Weights of a small GPT-style language model, trained from scratch on English Wikipedia.
Architecture: learned and rotary positions, attention and MLP in parallel.
MLP neurons of a small language model. Each row is named by its layer, matrix (up: input weights) and neuron, and shows model dimensions 48-175. Each number is 500 + 25 x the weight over its row's rms, rounded and kept within 0 to 999. Numbers have three digits each.
A block is one neuron, or neurons of one layer that tend to fire together. After each block is what it responds to, as a language model described it from the Wikipedia text at the highest values.

L5.up527:520482501500497534515507505494506433514515482506494489474545449539505493509457475497487509497469453494511505521489505505486504490517483522512484508464499508489462475523505504484510541486513471500547464483489466501489511508530472519512501475483522540503520508508478500504482552491506508520518476517504514500450530478492522504511550471502476458535504499539472477531507497499509504485473
Mid-word name continuation. Word pieces right after a short opening fragment of a proper name or word, as in St. Mary, McGregor, Tübingen, intricately; also digits in numbers.

L4.up402:495441532531498506501460509469542521497506472523496499545524463469536519448507509486502497509490552500487494490501503513485489530479481525501489546465519509520488479465503515495506495497540451482504475517493519489528512530514508470512480500479497491511535465544529470478509543523549543466481488467522511500508496492484510508490490474510473503462465519481456513521500514509486513506504
L4.up558:480468524534486510492493466516527488499518502508495463501511531505536503481542505440472512473483488535530528527468497521543512450561462506542495527481454512515487520493511501495516495499515449498483503513485504524502486540550456467469474519494508527457542527479543483520490477505518492477554484482505460483474510517540475468522533478514505501486539481506561522465497511467508538510496
L4.up1065:502446550468480530508535518497473483518472493516480495477483531516507517479503507506523485478504552458510506472477507534522514490535522557498487522475514495599498470491483483517487522513498535530523507536479492491502506526507485477499474482467510482499528489510486513488492493496508479460536489486494508478477551486464532488518528459536499448500492516496476500459554487487530483444488
L4.up1351:445500509496473549531465514523497493517516476513504480483494462472473476467522543496519526509487548492499473502511495494488489480508488529530473487493513469478473482518518495516521513507542490475488464496504511525483528523503471502489500507465502447502512480549489511508517520508534486460523509476483478466468520513481510483471521460479470474534507469538461495497500493516516538455474
L4.up2004:475480524524511486485506528532482534507508504537495497501473477472570512527507519498496522476473531531477546525497492464492475524526512490491518493492515501518464544499520535520480499527522504533490523519465494537498496468532479484501480469505544528466537490518503481489528532543519522534517464517546444492519443529504480492512468525491498461526492499506491509512486446479505544516516
L4.up2240:485478503515478520484476507445496520508515495504495516526508502521485515542522536508501487515527495501501465489513502543497533520471510537529510487474491459475472474503507545505499473516507474532479450492480496509518519522527529461514508468505494516477533473518511478483493527519554516475498436494481454496492506515498500474561501508508468479507477501517516504515487498518520499507516
L4.up2644:510513503489546458500488490524498472541515494497515460533498510553499543538538516417483458512457496496495544496513480484504501450549484495543442531509554478560467503477518503503488479492508484505486502516516511470484474551497510503507481490517512497470510477506521480477498521508548505469490478442514506484521548506487494480472502488500498399519487471511540520469511507496495475483481
L4.up3050:492497530488509524530538482459486464488507513516499459521482500476521518491527521504520527494465549506497504494493550485488498514478504514523504469456503481527503536523506500514503495495528516488495500502480511490489525491538521490518495484478489504483545517487485499488484489463514493483541465513539465489482509514442519462505468500494495494508472469525452490482505457509541479523453
Proper-name word endings. Final or middle subword pieces of rare proper names split into fragments, often in cast lists and tables, e.g., Ates, Satoshi, Ostende, Bougainville.

L4.up604:511504506501448503490500444525509493526522541454518505472495465468547532468496486464486493486490515488446477543487459531511551493501450476466504508495520487508474521506501495502550530490546494474474538446496488524517454491494518528498531460521485493453535495504540486497512464466480519490489486501524494564538538497493503491479528446532520487490483524536514467503465548507496478464499
L4.up932:526526473502452496554522554511535523480511524523481517485477493486495510476510458513509517486524523553469564481486471503454512499476486507515497517496509503473513476537516467475491494502510495489523498494520522505547487494545517489504518477507509468506493501551505525509505511470520514527494524531505516536481500506506477498464464547498527491540551515491494492474454491540521507467533
L4.up941:543478488439486500498498524490509500497446528477508519498523481524508484475501531483488559547494554489458428542512503536482535512482507494520491501534549492496480471509505495465519488481518496476521488523505501495497527519491446513509497479503472521489470482519508485501502504483471480469523433516519549511498492507486496484504500469519527512482525480509481463561482444455528496457502
L4.up1333:512523451491482499511528522495503458476477501475469510446529502509511565454484503489473535516534499469491491506515498515512575530524486470521503524491530521510441537483531560509517453536561494541540510488505511506483515500500508548460498494492488510493521493513517469500515490459499507491504499530518482506486531506468496487543538498489487546491519479537507481511534492495517482484481
L4.up1902:511522517518481462537482506488530491490494523493520496525564472495506516480535521530524517486496546490449500546496522543497479489515491523502543476519504489496491541550481482495533562462514553451487471472440496453517529475514497514481476475515523504494500485510494520515521506483548505523457486561539501505468489497484515507562513492536505504484544445521474489484468508513462526507501
L4.up2211:519496466493457503485489528535492490474529516495506475528509443487493507494530507496457583564454488492470494498482500502474501530512468501501490519435475476474474474508516480492508547517500488490512536475532498490453499494527465493504503508465478522521525467516526506501493504491508509460506520501481530480513478505426511514552553515463530490529454504488543501505491491502477495498510
L4.up2365:533505504478499502514483491499510483456505506518506493514530481531511529437506508466522527472514514504470504531464522573502567482500540521492489456517490467448488513550497512501539512537519475474502520469505461467519514484519487472511500512509502498518530485534508443516513492500519491510523481503487537492461468540513537507491505521498532515529508490517522477544518471505543496521501
L4.up2877:533530506517473499458505466492512490483464525486491491475488513477512519501515501491503501481499499498484505523503474505485491519463461506515526496469558427505509468505492547506524458506494524445487509468546510513542487494497493526505508483474518504471484486471551499521514511462529496518496472450487520570490482497536513467531513475507507451518497469502515471494508501520486482474508
Word pieces after initial c. Second word piece after a split-off initial "c" (c-ripp-led, c-aud-al, c-ond-itioned), plus first digits of years opening parentheses, as in (1939).

L7.up576:526489491449491547501457518538517451530499514498512468521525508488520515510504509536524479491491481555516469495490517517502474510456513530511501437500468482490502502504481471535520516483509510451533508481524517483471485486476501456508476489450424497515480499526456514512504516451491465470544485510505474495486528545544518520534523519528499500480510483486510495506459473541527565470497
L7.up868:524457507507476529511507478522493448465496452516533517511500532502515473533523521480480497486512509533495485568538481535513525486512512508501484503451500491522517427516493530501561521496502525466491440444530507511537520472538536536501512487493489507516470552494465510511536542474432494511515482448503476509509530554484522514498482520503525502548483478498469517464481498476524581494490
L7.up1008:522499509480532471477488482475483481529499469484489512505497482502542512471528516494502510482456528498505518526501538536472485508499492523463488468457494487516478514511538498514486470484517469495517480442475507476485459507512534520498520508505472494490496481549503492503500468504500540516503476492520516514487515510508458512482516519494518480505519526496553481474524518486507513481461
L7.up1487:490516505509526493506516458490483495461462527488510454481500486462492520503528493459505492528489541519494496489548519474477491497534454538495554509475525465491521473522471540505517525532554525538527521500537498479471522541524525506501509513484534549504498495495509518535536496513488541489508499467518449517506519464481514501502508511481473481516493489528513520521488520535477504512430
L7.up1628:474516554486492518512482497526491528488495521475545528544497485510526472531494494483477483494519513482492504485471514522466466490457478519539488463503506470492475474498509530484529482516526515501539505516503491484487491499538476497493485497476509472506496491481535511489463484476538555478516525538504472527489497506510532494472506466483495492524480478505509471484475521456501489450514
L7.up1697:491482471462452453505482563521482501489460544468497524473477510463528496463522486474493534517493550456514516530486492503507525482498472512530539467474535509519506486514511516511506508514486499456523512456507502539536504498504473498456493523475472466500534518527525487538506485473490533557475558494505525531480484499486504506464495508492482489507535461474508504544479476500525490469486
L7.up2417:522545504565547538480480491505480503501480533478510463470522528472507488498446508487479534509506489483502495500515499539508530464466478469489520480492508491488490469526475498513488489513518463487518528458493509493468517534521552463494539518507520510502512488531508525471480493490562524527496468468541508504474511534488495506545488543501498473478535551510490505500510480512495535529512
L7.up2898:467483528487508494520531465492506532457507459461502496509463510479481465476505515505493501465522495474461481514477488462469502548511507526506480506468524432528532483520477508525508545551493531460480497519522467509519515498477487516467512502495496527515463505519480495498505480467510523477503500447491477549485524499491559499463521528484477529489528490504514443529489493536540484506527
Year century digit. The second digit of a four-digit year (the 9 in 1984, the 0 in 2011), mostly in lists, tables and date ranges.

L7.up407:513512486477516495487489498526526515498488472465483462485525514479487520540471473484514547490464513538527531477477484539489510499463475545520468470487486465488463499505508514509479557552483495489562500494476529484513449536494485492439472465459507496477495488498517480512467545498464510503513491494482471502510488487496503496538499476559488463496546510507523499521483452488487496478511
L7.up707:507532518486541505525472499498524485494500497518511444431496526526501472505492537523509514471454462542546510488530505502510516482503502517482449472472495502490488459506517481543474509500495444508557504532480521429520525500527477549455498542461495512503503478496567522468463542485490511477537494540539510530498474536516520506528473502530532440489461459516527521542439502506530481572474
L7.up1122:527516486492500484492523543493541495505520503477486498474499528507485511540494510465483528498487483514558519521541518538521532476539500514488516500479513530484527457520551520501539505547506455560530517483490470485480560518477524520506502504447484483497510502493548480497470479486523520521496441512497478508524529509491517517502517489495496462491487494418471512500497491464548529502486
L7.up2410:464462505489522513477488545491504483512493480509466496498495476514461470482515499518490518537434500518498478514528533515480510489447481482501520484499510429514502465499528480571503509511508484443559534500492498484461488479508486463484539528492507500462480448468513503494472527505534486487515480474486518521489497476513500515521489477510499466509491480513500526508480526499532511521465
L7.up2503:499500517495488521538502484542544459482489515489503484454560499441508530525494520521484524502439489570495501517491462481520500519484471527508548468481551525482450499509496513472516477533506517468546502489492520515536530528501442488534510526444488451474484459513575529485426494498514531561536490492534531518520470529500500466504491494545508452493476456513511508506466462477461531528477
L7.up2513:447492538546508495464498526508484480498478477506516465486489528472484523517556519539506520487497498518509472496481506483491517496510483487558521493477492474515438495512489498532529483521521514495551497514483491447485486534491493518464498556492512494526482489482526499480444505541489492469516492500529501523478511517488500486495491495526506470476463492467477507522474535490461501509515
L7.up2514:456542514526506470480486506502489491508452466518492471535475480513505500513515504463487498474477520508497500525529494501471511480495453499472481485407521529544524496498482472487491476528508501498501455532504507512486507527543502520527492555486485531471509537490495505489437530509552495485502502509520520497519477491509507455519509557521498481521485459502479492550477513539495509523490
L7.up2626:510494471465511549518512496509467462533490505496501507449527465473464511499500517472545500533490505497508524499527533521535484515476476497519533499462531508525487490503516550503486502513511485511562487507481478473469466481499504532494530537471464505531495469478507506512495538531526473496494507501485533488523472549482531465512490514511455477496515495518485483521508483486435520475511
Transliterated name fragments. Word pieces inside unfamiliar foreign names and song titles, mostly Indian film songs in tables, e.g. Kadal, Varthaigal, Naanalle, Kundalkar.

L4.up580:490488487514498486501502491526522520507480496479478516494499484517488537482469493489461491493523533498494498513454511520426583515483494511483516534495480513483537471517508534510526508523478430490455487494508471497515527502546512531535485512513443508478491518547518543421455463482469486466497489467519502516485477520503524568540533472515487499509514478529496467459515494510520535483475
L4.up1126:502497532478517512490494487488495501502486546516528496506503534465538494472501487480508519485527529508491543501461514503498551560511491503491507526457511508534500475554481495496501545541499556468482449515514484497492497490481483519499551488522523499477486518491512511527448510504466527481479510499509506535477495491522511512489554527479488505546516504498531517523484499522523505492518
L4.up1373:505504541529500478497528544529525523467518518477500513514541497539472519551497500478512526526500518474465485477500464482469553520484470438496546551483557473492497497503501507478525517501462495475482536505514489494505469536505490532518488497509534523519522502488500578465448506525504491485482499492513476526502483505532462539509478523435491459492497509512547536516504528464556452496521
L4.up1580:557456512535491466516533494487494558475497532475481501484536503494524461490497500514492529507497478479450493531484489471487539499477468488482513481506489515475490504505523518470535513488514482457495456512486459505523503472538519525476525546506503494490526499505536512503490477531550550483516496472530478549528516530511514526514520494494499492478494445507519470465477524503487473489495
L4.up1586:523478509520532475485552523518567516511467562498466509481512510464483498461506473477465518520498488491502476532486487471505534501490538492547534518493522490503464475495477525456496467508495497478479518480466529501475475506542555507505524486479468488502488488463476462489483466446493495519499493492475508578483477490531500487514510497495512513454539495510531548488492453518464488529521
L4.up1887:518499435502496523494485522509484529494516493516519482544554499497492489509494471516474496476505478501477491559471482456506524472508474455490491529434487497491476496482513491470526489525505510503527501475462498480540526502515466489488531490512456499517523492498515480508475519485543536532503512471509475531482524528500550471474505460519549476495543519518496479496484475526505480530493
L4.up1896:514487531481503475458483501519498513470522469447492464468560474552508525521509516479491484536469520490439490516508488478513539493505457497535495457511516487559477484467538516504486474515506445513518506502497463499470449537499485508510486474491502521515543478496460538471472516499512542481495485511534529516507467481482506549523518493504489481495482445529558497470521508486523471470493
L4.up2560:485463507501489484500512441528537494442497519488507517483465502469511480540495514482474508495483497469525461492513505536490500478468495497522483521506517496531500468514516487508518545525480472501487504459551500530510461454524517515519523524533522495508491495529515536514516504460461458486527488466470486535478486504477464483504518527482492512514544486506500493488496515548525527530517
Digits in table cells. Single digits opening numeric fields in sports statistics tables, coordinates and date lists (e.g. 2 in a goals column, 2 of 2004); also nationality adjectives after "is a" (Serbian, Turkish).

L7.up538:525488461521521463470488481478465506461514499518498485477507491505503538479479486471477514525469494448550459532521475545480493498502452515514514481520450468464442475487489491483545449527498493506488511460523497483493446498518535541512499534501491470478500526508506488496516478510485514507499472473507473503498528506468479494524499545501511478479502479524509518473482526557545507507467
L7.up643:512478478490514510504523543474541500509475479506516516485493526550545520441534450471487467499508482471459501524548466510498521514481498525533497472505490475513512517493499520498482518505534503490484488515481471471495508533558517462481526475515474438488496503492517547478489457448497500485524523508531537536463530542490517489495498480489499488530514504477500490489527483494528569499520
L7.up800:541504485516519501481503485514540451478539501541490504499491471466497538513509477521492573508493541441503544509502533529456492531498489468529497486514512509459486481520495484536526520453576518469501507484473480481497532513530511524469544497460456497523510497445522452445475481461466532487517545471559500481509504511472503500497512493522444529543518517496516519500507458485539460505510
L7.up991:460491492525511482504489553493521530482526532518503483503450566472501505519535543472467538514458529507525518511496492478491514502525514474536527479519476478477529508526487499505496508510512489453494505463498512488492510516503504491531484484485515499488516510463492507512511522480475464498491495509466500540500508494463503496520479461523472515503518529559530575504489489500515537523574
L7.up1679:523478546531513490502483523548565504461449488502454504526524493503477511524525449497488510535448527452494511529502513464492477549478507494494520515495495516513454494504447515496532493527494510484467466490531548476512532494513498513461526479475502484505452438502488541506549421465552498487512489479497548563481471489484486506501439526463518500501494489481522484500536469505471501522500
L7.up2245:541516519498566491520499529476448539466517513521520445489521498500490492464480494502502506500474519501530468485490469510503513493480518512481511518479523520503500484531484506493461486488507542510527517489483467521473495461521496511488532456511527492507508480451552506540526528495501455484509429456491545502503493502539485538537503472470514498514484489513527479534454512527479488536502
L7.up2549:497495486513504505505568500489527498513533556543526521513543534522502554501491480502484537487461522506497507484492471504494488502518511502491471482501507483512500476518490476485511489562521527481498489437494471503477517494515528468521512569497504537451488486492528526489518426453525507498480481509503466467497500500492537510510519496478491503511470470527522506490468471537476527472539
L7.up2557:532485512510537508505513475519468522458459463498463466527508497546511489503506502524466498514485509504456474535524472492492533531508500525510497516458463500510514498512453497464527534541515541505501503496465511489489467537506492507525479495512447470482486521502477512528525468478537487518485466451482464508504503474515502530501484498474500510500495537500491486523511486516492493483499
Digits in stat tables. Single digits, especially 0, filling cells of sports statistics tables between pipes, plus score digits like 3–0 and 8–4.

L5.up584:515446508500560539471516514517510502486522485471499428503517483487498524504499477477513487516498505536562487508478514496504501533516494481485539503487496518560498524493469516497474543489490481505506548532501500501477527516536489484514477488502468506489517475462539526475514540496515474505551470490486496492515503519477492500519481456547483452497483463485519495511521494512502499524498
Surname ending pieces. Final word-pieces of people's surnames in lists, tables and credits, often just before a pipe or comma, such as Nikols-ky, Gup-py, Card-ozo.

L5.up1792:545500514470530530467490532536499515502466517497489503466466505458514503516511443491501542491517516503474503485525510521457528555487530480531497525496489507461500464538463492489494518505510488489522481446485472472524483553508527508541540512506478492489492485534483544509484536498492514484512506494478463487495508523521521490543436476467510535482552509468495508509492491547472486481537
Numbers in tables and statistics. Digits and table pipes in stats, sports tables, census figures and coordinates, plus words that precede a number, e.g. density was, 2.76, 232.6.